From a checkpoint of a small transformer trained on Wikipedia.
Size: 12 layers, width 896, 14 heads of 64, MLP 5376 tanh GELU, vocabulary 33972, 185M parameters.
Architecture: LayerNorm before each block, no biases in attention or MLP, tied embeddings, normalized queries and keys.
MLP neurons of a small language model. Each row is named by its layer, matrix (up: input weights) and neuron, and shows model dimensions 741-836. Each number is 200 + 40 x the weight over its row's rms, rounded and kept within 0 to 999.
A block is one neuron, or neurons of one layer that tend to fire together. After each block is what it responds to, as a language model described it from the Wikipedia text at the highest values.

L4.up1277,241,242,157,177,268,172,224,149,210,226,129,224,227,255,192,193,253,205,260,181,146,185,177,176,245,231,261,235,230,205,257,131,192,152,203,209,250,212,211,177,234,236,214,148,155,281,254,184,149,246,185,206,182,259,236,200,242,105,181,209,225,234,162,216,120,267,220,236,191,153,142,188,94,190,205,205,256,228,207,152,174,205,195,208,129,236,220,259,189,236,207,193,143,232,180,157
L4.up1318,149,166,264,183,183,176,160,241,229,234,223,187,171,224,215,265,197,153,181,306,278,215,229,191,245,190,122,201,196,212,163,130,177,185,232,258,161,130,196,275,238,230,165,243,265,218,173,211,224,190,237,229,167,220,148,311,237,178,215,276,160,215,165,226,209,159,209,163,167,273,216,222,236,221,210,205,123,172,166,201,151,145,170,164,150,99,237,210,285,272,269,159,169,186,252,171
L4.up1383,257,175,222,124,306,161,220,187,200,269,153,190,194,240,277,218,223,222,181,237,215,194,143,188,238,114,177,219,283,216,209,170,224,234,169,222,208,171,210,230,134,222,238,269,253,150,145,265,182,195,193,205,248,243,104,255,161,259,222,170,168,158,157,183,214,149,170,287,199,214,121,195,184,227,156,194,237,292,198,201,178,240,134,226,199,179,210,197,132,196,224,236,145,210,173,184
L4.up2124,269,214,99,194,226,236,229,200,171,210,202,220,194,209,237,210,177,251,233,272,227,240,175,177,221,72,247,273,323,196,303,232,283,205,223,188,263,171,207,248,245,202,194,235,167,184,227,93,296,202,233,186,262,186,228,150,188,136,248,229,217,151,213,194,237,219,167,236,177,222,169,203,195,92,138,163,223,166,200,216,197,258,130,219,215,232,197,229,229,106,208,239,212,241,186,198
L4.up2536,192,260,232,158,191,269,197,198,192,191,220,258,173,251,254,187,114,194,179,265,191,196,133,193,228,116,130,202,198,219,194,189,222,209,205,180,183,193,230,147,170,215,261,223,199,130,193,230,192,175,238,247,159,163,186,168,186,187,280,306,174,180,163,231,210,131,158,284,183,269,172,243,241,174,270,152,240,234,196,210,204,276,182,204,251,207,170,248,225,242,183,190,162,126,146,183
L4.up3033,171,277,303,230,150,163,181,227,216,215,192,210,210,259,191,186,167,202,210,221,159,164,217,190,240,252,181,223,128,251,193,199,190,141,193,149,217,198,250,236,125,176,181,187,225,154,263,178,182,206,218,218,183,225,203,245,148,132,245,220,170,243,188,212,132,240,179,250,159,106,121,226,205,188,260,216,231,172,147,199,173,186,262,214,170,173,184,215,165,146,209,199,177,163,182,199
L4.up3110,239,229,241,128,207,193,228,226,262,204,173,205,254,163,216,197,221,307,182,202,170,209,194,124,226,180,237,170,231,240,201,210,210,202,234,255,218,210,269,170,204,211,250,254,106,226,230,224,136,213,251,178,148,243,265,231,145,216,260,188,157,202,238,236,178,186,250,145,214,221,176,229,211,243,154,183,213,208,112,263,208,121,184,231,166,202,252,251,187,191,141,177,265,255,160,161
L4.up3576,257,279,204,205,222,226,156,141,141,188,202,184,211,168,191,172,204,227,193,256,163,189,184,226,214,200,253,159,263,127,229,236,146,231,228,157,99,139,243,232,250,205,214,194,262,163,173,189,161,240,240,173,284,247,200,221,119,278,282,260,231,97,218,234,215,186,194,252,208,184,156,156,180,212,202,253,203,251,196,226,226,193,220,208,202,181,160,211,161,231,174,223,104,194,201,248
Sports table row starts. En dashes in season year ranges (1993–94, 2007–2010) and the leading pipe of new rows in Wikipedia stats and roster tables; weaker on commas in year lists and month names.

L6.up4886,181,165,204,133,265,258,169,158,250,228,237,174,216,225,214,229,184,217,114,180,182,171,186,267,156,165,178,255,287,244,183,140,226,246,143,184,253,129,201,205,206,164,227,182,215,222,157,211,181,212,219,288,203,209,213,221,230,127,226,204,281,225,196,141,192,242,168,157,179,171,244,183,252,162,235,183,166,166,198,159,170,180,120,240,158,204,243,212,191,107,224,135,184,263,155,237
Separators inside numbers. Decimal points, commas, colons, degree and minute marks that split a number, mostly in table cells, e.g. 53.2, 9:46.87, 39°54′.

L5.up17,232,288,191,206,214,253,226,176,179,170,177,238,203,157,108,184,240,206,200,179,247,176,152,203,167,227,178,122,232,220,147,242,179,221,243,193,202,228,146,241,226,244,158,312,301,177,184,186,281,219,186,222,172,149,223,304,184,232,138,176,189,139,259,114,163,196,126,180,130,233,180,179,204,243,223,172,209,248,236,186,180,229,212,178,277,222,188,211,144,198,223,196,270,168,207,55
L5.up1787,201,193,198,178,209,199,183,225,164,206,256,262,194,201,112,185,227,146,219,170,200,161,159,162,273,195,237,175,189,181,212,202,210,120,216,206,195,187,246,221,178,167,225,190,172,185,195,247,273,221,236,176,169,147,245,180,196,187,192,212,207,165,234,146,146,234,185,206,154,257,264,242,204,153,158,214,229,147,211,230,193,192,125,233,186,241,221,150,172,233,192,217,164,131,203,150
L5.up2214,197,185,232,210,230,258,206,193,244,204,192,212,141,186,286,125,180,257,266,212,143,223,181,175,181,137,181,150,189,227,151,225,198,201,160,233,166,167,226,131,171,282,213,189,167,183,225,219,196,247,226,205,215,168,230,132,195,89,168,187,166,205,301,170,151,224,202,224,164,215,135,162,208,150,233,228,235,229,201,231,259,171,183,218,187,189,200,283,199,256,155,260,228,156,184,239
L5.up3184,147,177,185,200,262,250,216,214,261,117,219,208,191,231,161,238,253,191,178,290,167,190,173,174,179,163,179,179,201,266,230,244,149,192,145,224,147,180,271,273,235,139,259,150,175,142,258,142,273,233,258,204,155,215,231,221,207,231,190,201,102,175,233,195,200,176,113,143,224,193,187,201,182,231,192,210,158,170,153,216,241,188,177,234,217,302,256,157,258,167,236,150,263,256,162,221
L5.up3195,232,215,237,196,238,203,240,246,226,158,199,218,217,138,250,66,188,215,237,202,145,162,199,237,196,212,228,139,211,236,191,120,242,196,240,192,183,111,191,258,242,161,259,220,207,204,163,248,245,225,213,203,171,264,177,144,214,221,196,143,203,153,163,146,219,183,212,225,228,275,202,208,222,175,206,183,214,173,160,173,148,176,112,204,176,297,197,194,220,270,230,143,128,117,222,159
L5.up3662,178,140,196,172,182,202,255,170,187,168,184,124,216,147,139,214,154,163,269,243,188,214,235,179,197,243,191,131,211,241,211,139,127,195,190,195,152,208,246,179,170,239,225,200,144,227,165,202,241,225,189,167,165,189,191,276,160,211,175,187,142,187,223,239,166,237,211,197,261,217,199,166,151,235,217,184,243,184,201,205,282,190,151,208,212,215,175,268,228,182,182,194,230,174,219,189
L5.up4206,172,152,155,213,217,207,211,193,260,186,212,197,217,216,254,275,117,211,211,199,198,202,131,206,114,233,215,164,220,234,217,342,187,159,178,129,143,177,157,338,243,209,199,198,194,177,198,208,201,166,280,210,174,172,117,185,159,241,269,177,198,243,143,155,174,183,194,244,147,240,220,169,204,152,219,120,175,168,106,167,201,132,211,226,195,207,225,221,194,158,249,240,213,143,174,216
L5.up5177,210,199,202,209,186,211,218,217,188,149,268,161,143,156,212,208,217,223,233,140,176,205,209,236,217,204,208,167,217,215,217,166,278,163,267,236,136,241,174,238,242,113,200,184,222,181,192,110,259,161,241,249,133,167,246,215,199,189,167,252,197,200,223,156,257,282,273,176,218,338,131,151,225,233,215,196,236,230,151,182,288,161,194,156,230,270,151,190,233,218,208,217,161,228,273,156
Separators inside numbers. Punctuation splitting numbers in tables and stat lists, such as the dash in season ranges (1998–99), colons in race times (10:24), commas in thousands (120,000).

L4.up562,210,152,266,166,228,215,222,169,285,228,301,211,170,219,192,192,191,175,133,241,193,152,132,250,237,170,199,165,240,211,141,242,230,258,254,156,161,238,229,204,170,228,206,131,240,256,211,180,196,256,197,269,168,151,209,266,207,248,311,116,143,243,211,234,180,239,236,189,137,211,187,202,195,205,266,188,145,209,201,176,193,182,186,200,255,215,175,131,203,210,276,223,142,190,271,161
L4.up2193,177,185,195,225,143,176,204,120,188,231,231,112,200,189,190,237,171,156,161,151,286,162,146,230,264,213,205,229,167,226,153,166,211,183,181,226,243,203,192,220,273,187,202,199,257,242,143,210,282,176,146,183,207,178,221,162,204,201,198,213,277,206,237,190,206,250,235,135,160,186,178,189,229,179,282,197,168,230,200,236,216,239,194,218,260,263,203,214,202,208,153,203,149,123,264,190
L4.up2609,163,211,262,244,181,205,164,167,210,257,253,220,202,179,202,200,256,234,197,183,136,171,203,237,173,229,163,189,201,215,170,210,247,228,113,182,198,232,175,244,212,196,169,124,247,176,153,123,274,180,205,219,266,257,200,193,253,136,166,161,169,164,143,198,215,260,108,147,148,259,157,222,182,208,205,224,225,224,218,178,231,214,234,175,197,175,217,221,264,169,213,220,163,198,226,264
L4.up3205,118,146,178,167,208,232,169,236,343,246,158,205,136,129,171,209,217,215,194,257,205,144,196,224,274,300,214,210,186,227,198,190,139,197,164,197,207,144,211,189,188,233,176,206,208,224,122,167,253,214,179,202,259,157,128,134,232,259,184,259,67,161,215,210,213,200,253,205,159,191,186,174,162,203,152,236,250,245,251,172,222,205,214,194,239,199,147,162,151,202,218,247,194,187,236,170
L4.up3867,196,194,203,239,192,194,196,205,199,258,197,202,117,135,258,200,260,210,174,281,221,125,211,245,124,144,211,233,233,233,151,218,232,159,250,168,214,223,192,200,213,184,211,241,206,194,174,218,205,224,208,254,148,214,223,238,221,181,249,166,274,153,112,179,263,283,140,125,193,193,145,148,204,294,233,171,159,227,118,193,167,238,148,219,222,229,184,178,163,191,201,168,197,196,220,218
L4.up4096,180,255,153,214,150,174,170,199,192,217,173,122,177,201,127,222,122,231,216,190,255,176,230,183,193,142,191,134,192,196,145,231,195,203,221,172,249,185,208,207,178,149,175,193,154,215,158,288,265,224,231,198,258,269,195,226,244,125,214,168,186,150,205,186,227,147,186,214,166,185,102,232,195,148,306,173,208,181,173,224,144,246,208,195,144,214,280,203,237,173,169,230,201,218,316,149
L4.up4124,225,286,223,171,187,276,216,179,151,187,201,225,204,184,202,142,245,268,208,193,199,219,184,232,172,293,211,198,249,297,139,138,134,176,283,162,136,196,186,182,261,174,206,183,270,268,227,270,268,187,241,241,210,217,207,222,247,193,218,149,188,245,228,246,214,183,203,160,210,279,231,176,188,218,193,126,169,231,197,135,201,144,225,221,188,163,121,191,162,226,231,226,162,195,167,134
L4.up4793,200,251,197,256,211,200,173,232,229,184,221,170,199,235,178,189,234,174,170,218,188,242,163,190,176,199,203,244,216,191,195,250,200,227,228,214,176,231,213,159,157,190,237,194,201,252,163,229,214,238,210,178,225,217,202,227,246,194,191,228,180,236,188,236,184,213,161,222,199,292,193,177,219,186,161,190,153,250,177,170,249,183,193,150,207,200,137,153,218,214,192,274,181,121,212,196
Digit-group separators in numbers. Thousands-separator commas (and some decimal points) inside numbers, right after the leading digits, as in 2,001, 306,614, 1.20, mostly vote counts in election tables.

L6.up2494,241,229,188,203,196,204,200,270,198,206,202,170,188,163,193,165,221,199,177,197,220,174,181,112,208,241,199,180,155,175,195,198,189,223,249,166,155,207,171,138,198,216,190,159,166,241,225,189,252,241,254,257,258,214,158,256,188,198,230,250,164,215,171,204,154,251,188,205,246,189,101,242,162,214,220,205,237,133,195,198,134,199,147,188,143,240,224,205,265,182,169,189,136,238,180,246
Separators before numbers. Punctuation or short words just before another number, mostly thousands commas (19,440; 4,000), also table pipes, range dashes and "to" before years.

L5.up836,191,111,258,182,173,260,181,117,250,246,201,222,207,139,175,204,180,253,222,248,294,185,245,256,234,200,194,216,230,217,186,198,269,231,195,191,129,248,179,260,172,165,226,181,224,113,189,169,202,227,208,198,234,232,210,188,205,223,188,190,181,147,241,169,152,167,227,167,98,211,183,218,199,175,269,182,179,171,212,226,210,185,133,240,173,189,162,232,158,262,257,199,242,260,202,182
L5.up1011,188,183,182,165,186,241,262,250,221,213,204,146,168,171,184,166,125,228,213,130,214,227,180,155,267,164,174,237,197,282,148,171,215,229,199,175,204,229,119,179,136,139,197,233,167,139,181,211,170,187,161,228,161,167,173,205,257,194,222,229,216,150,229,258,226,207,196,222,200,258,199,264,280,153,195,214,232,168,222,184,196,202,158,191,199,207,180,208,152,162,221,191,222,223,214,159
L5.up2522,175,183,188,221,234,223,187,170,228,224,167,189,187,237,219,301,207,240,228,323,205,216,176,236,255,151,130,256,221,269,237,148,217,181,250,254,196,164,216,283,180,95,187,181,254,207,176,245,160,160,153,193,179,204,211,269,241,248,191,254,225,183,181,237,175,208,243,135,223,139,164,157,165,223,235,245,228,189,224,210,172,176,158,205,181,205,75,194,194,236,248,263,129,105,146,182
L5.up2728,157,225,224,236,157,318,219,223,201,191,235,121,124,199,178,179,186,271,190,258,293,150,235,244,217,200,151,197,215,280,168,139,219,218,193,163,212,218,200,223,181,186,254,169,217,269,136,153,241,219,215,285,211,253,239,168,232,129,226,213,218,237,262,159,207,221,181,224,195,264,216,200,205,142,272,232,174,251,135,207,184,190,148,267,203,250,221,251,189,221,222,233,170,237,193,164
L5.up4006,188,124,204,159,162,142,236,206,191,203,165,203,138,213,244,161,173,151,213,247,204,184,244,218,262,174,249,182,224,292,202,179,207,118,95,284,171,217,226,269,196,167,239,253,196,151,157,138,214,276,266,205,247,277,192,149,186,205,266,256,192,160,110,177,226,261,181,124,205,159,176,232,156,199,225,204,183,199,199,201,149,202,194,189,218,133,142,173,198,204,202,124,200,220,238,236
L5.up4201,197,195,269,156,133,194,208,237,215,224,133,214,174,235,178,236,244,189,245,227,233,177,202,169,146,188,106,225,188,161,207,157,134,227,152,147,221,209,199,163,164,278,180,146,266,230,166,223,214,205,221,236,273,223,197,222,186,223,100,183,192,217,225,188,256,183,244,175,124,174,98,263,276,199,159,206,211,182,149,280,194,218,108,270,231,166,166,205,231,236,194,206,180,182,93,149
L5.up4513,224,218,226,192,218,286,286,202,168,197,236,177,200,198,165,196,176,150,196,107,210,170,133,238,212,170,197,286,265,175,210,189,224,157,229,204,254,208,229,204,231,209,176,262,225,244,166,203,190,141,220,271,184,215,182,256,268,196,165,205,135,240,259,203,179,211,247,218,131,209,238,214,148,200,244,185,298,164,231,150,170,136,255,238,111,211,193,170,123,208,141,184,194,201,239,115
L5.up4706,206,167,260,269,180,177,221,224,177,192,270,209,196,189,178,184,232,245,131,202,191,222,172,173,250,303,233,268,187,253,162,179,202,188,167,273,181,181,266,188,262,133,176,180,238,208,215,195,168,141,210,231,264,209,196,162,240,227,310,174,270,159,144,185,229,209,206,163,198,286,170,273,159,211,143,212,235,176,164,194,235,142,222,224,224,182,223,209,214,198,210,206,217,191,139,249
Numeric separators in figures. Decimal points, and sometimes commas, colons, degree or dash marks, inside numbers in statistics tables and text, as in 56.5 or 8:08, plus currency signs before amounts such as $400,000.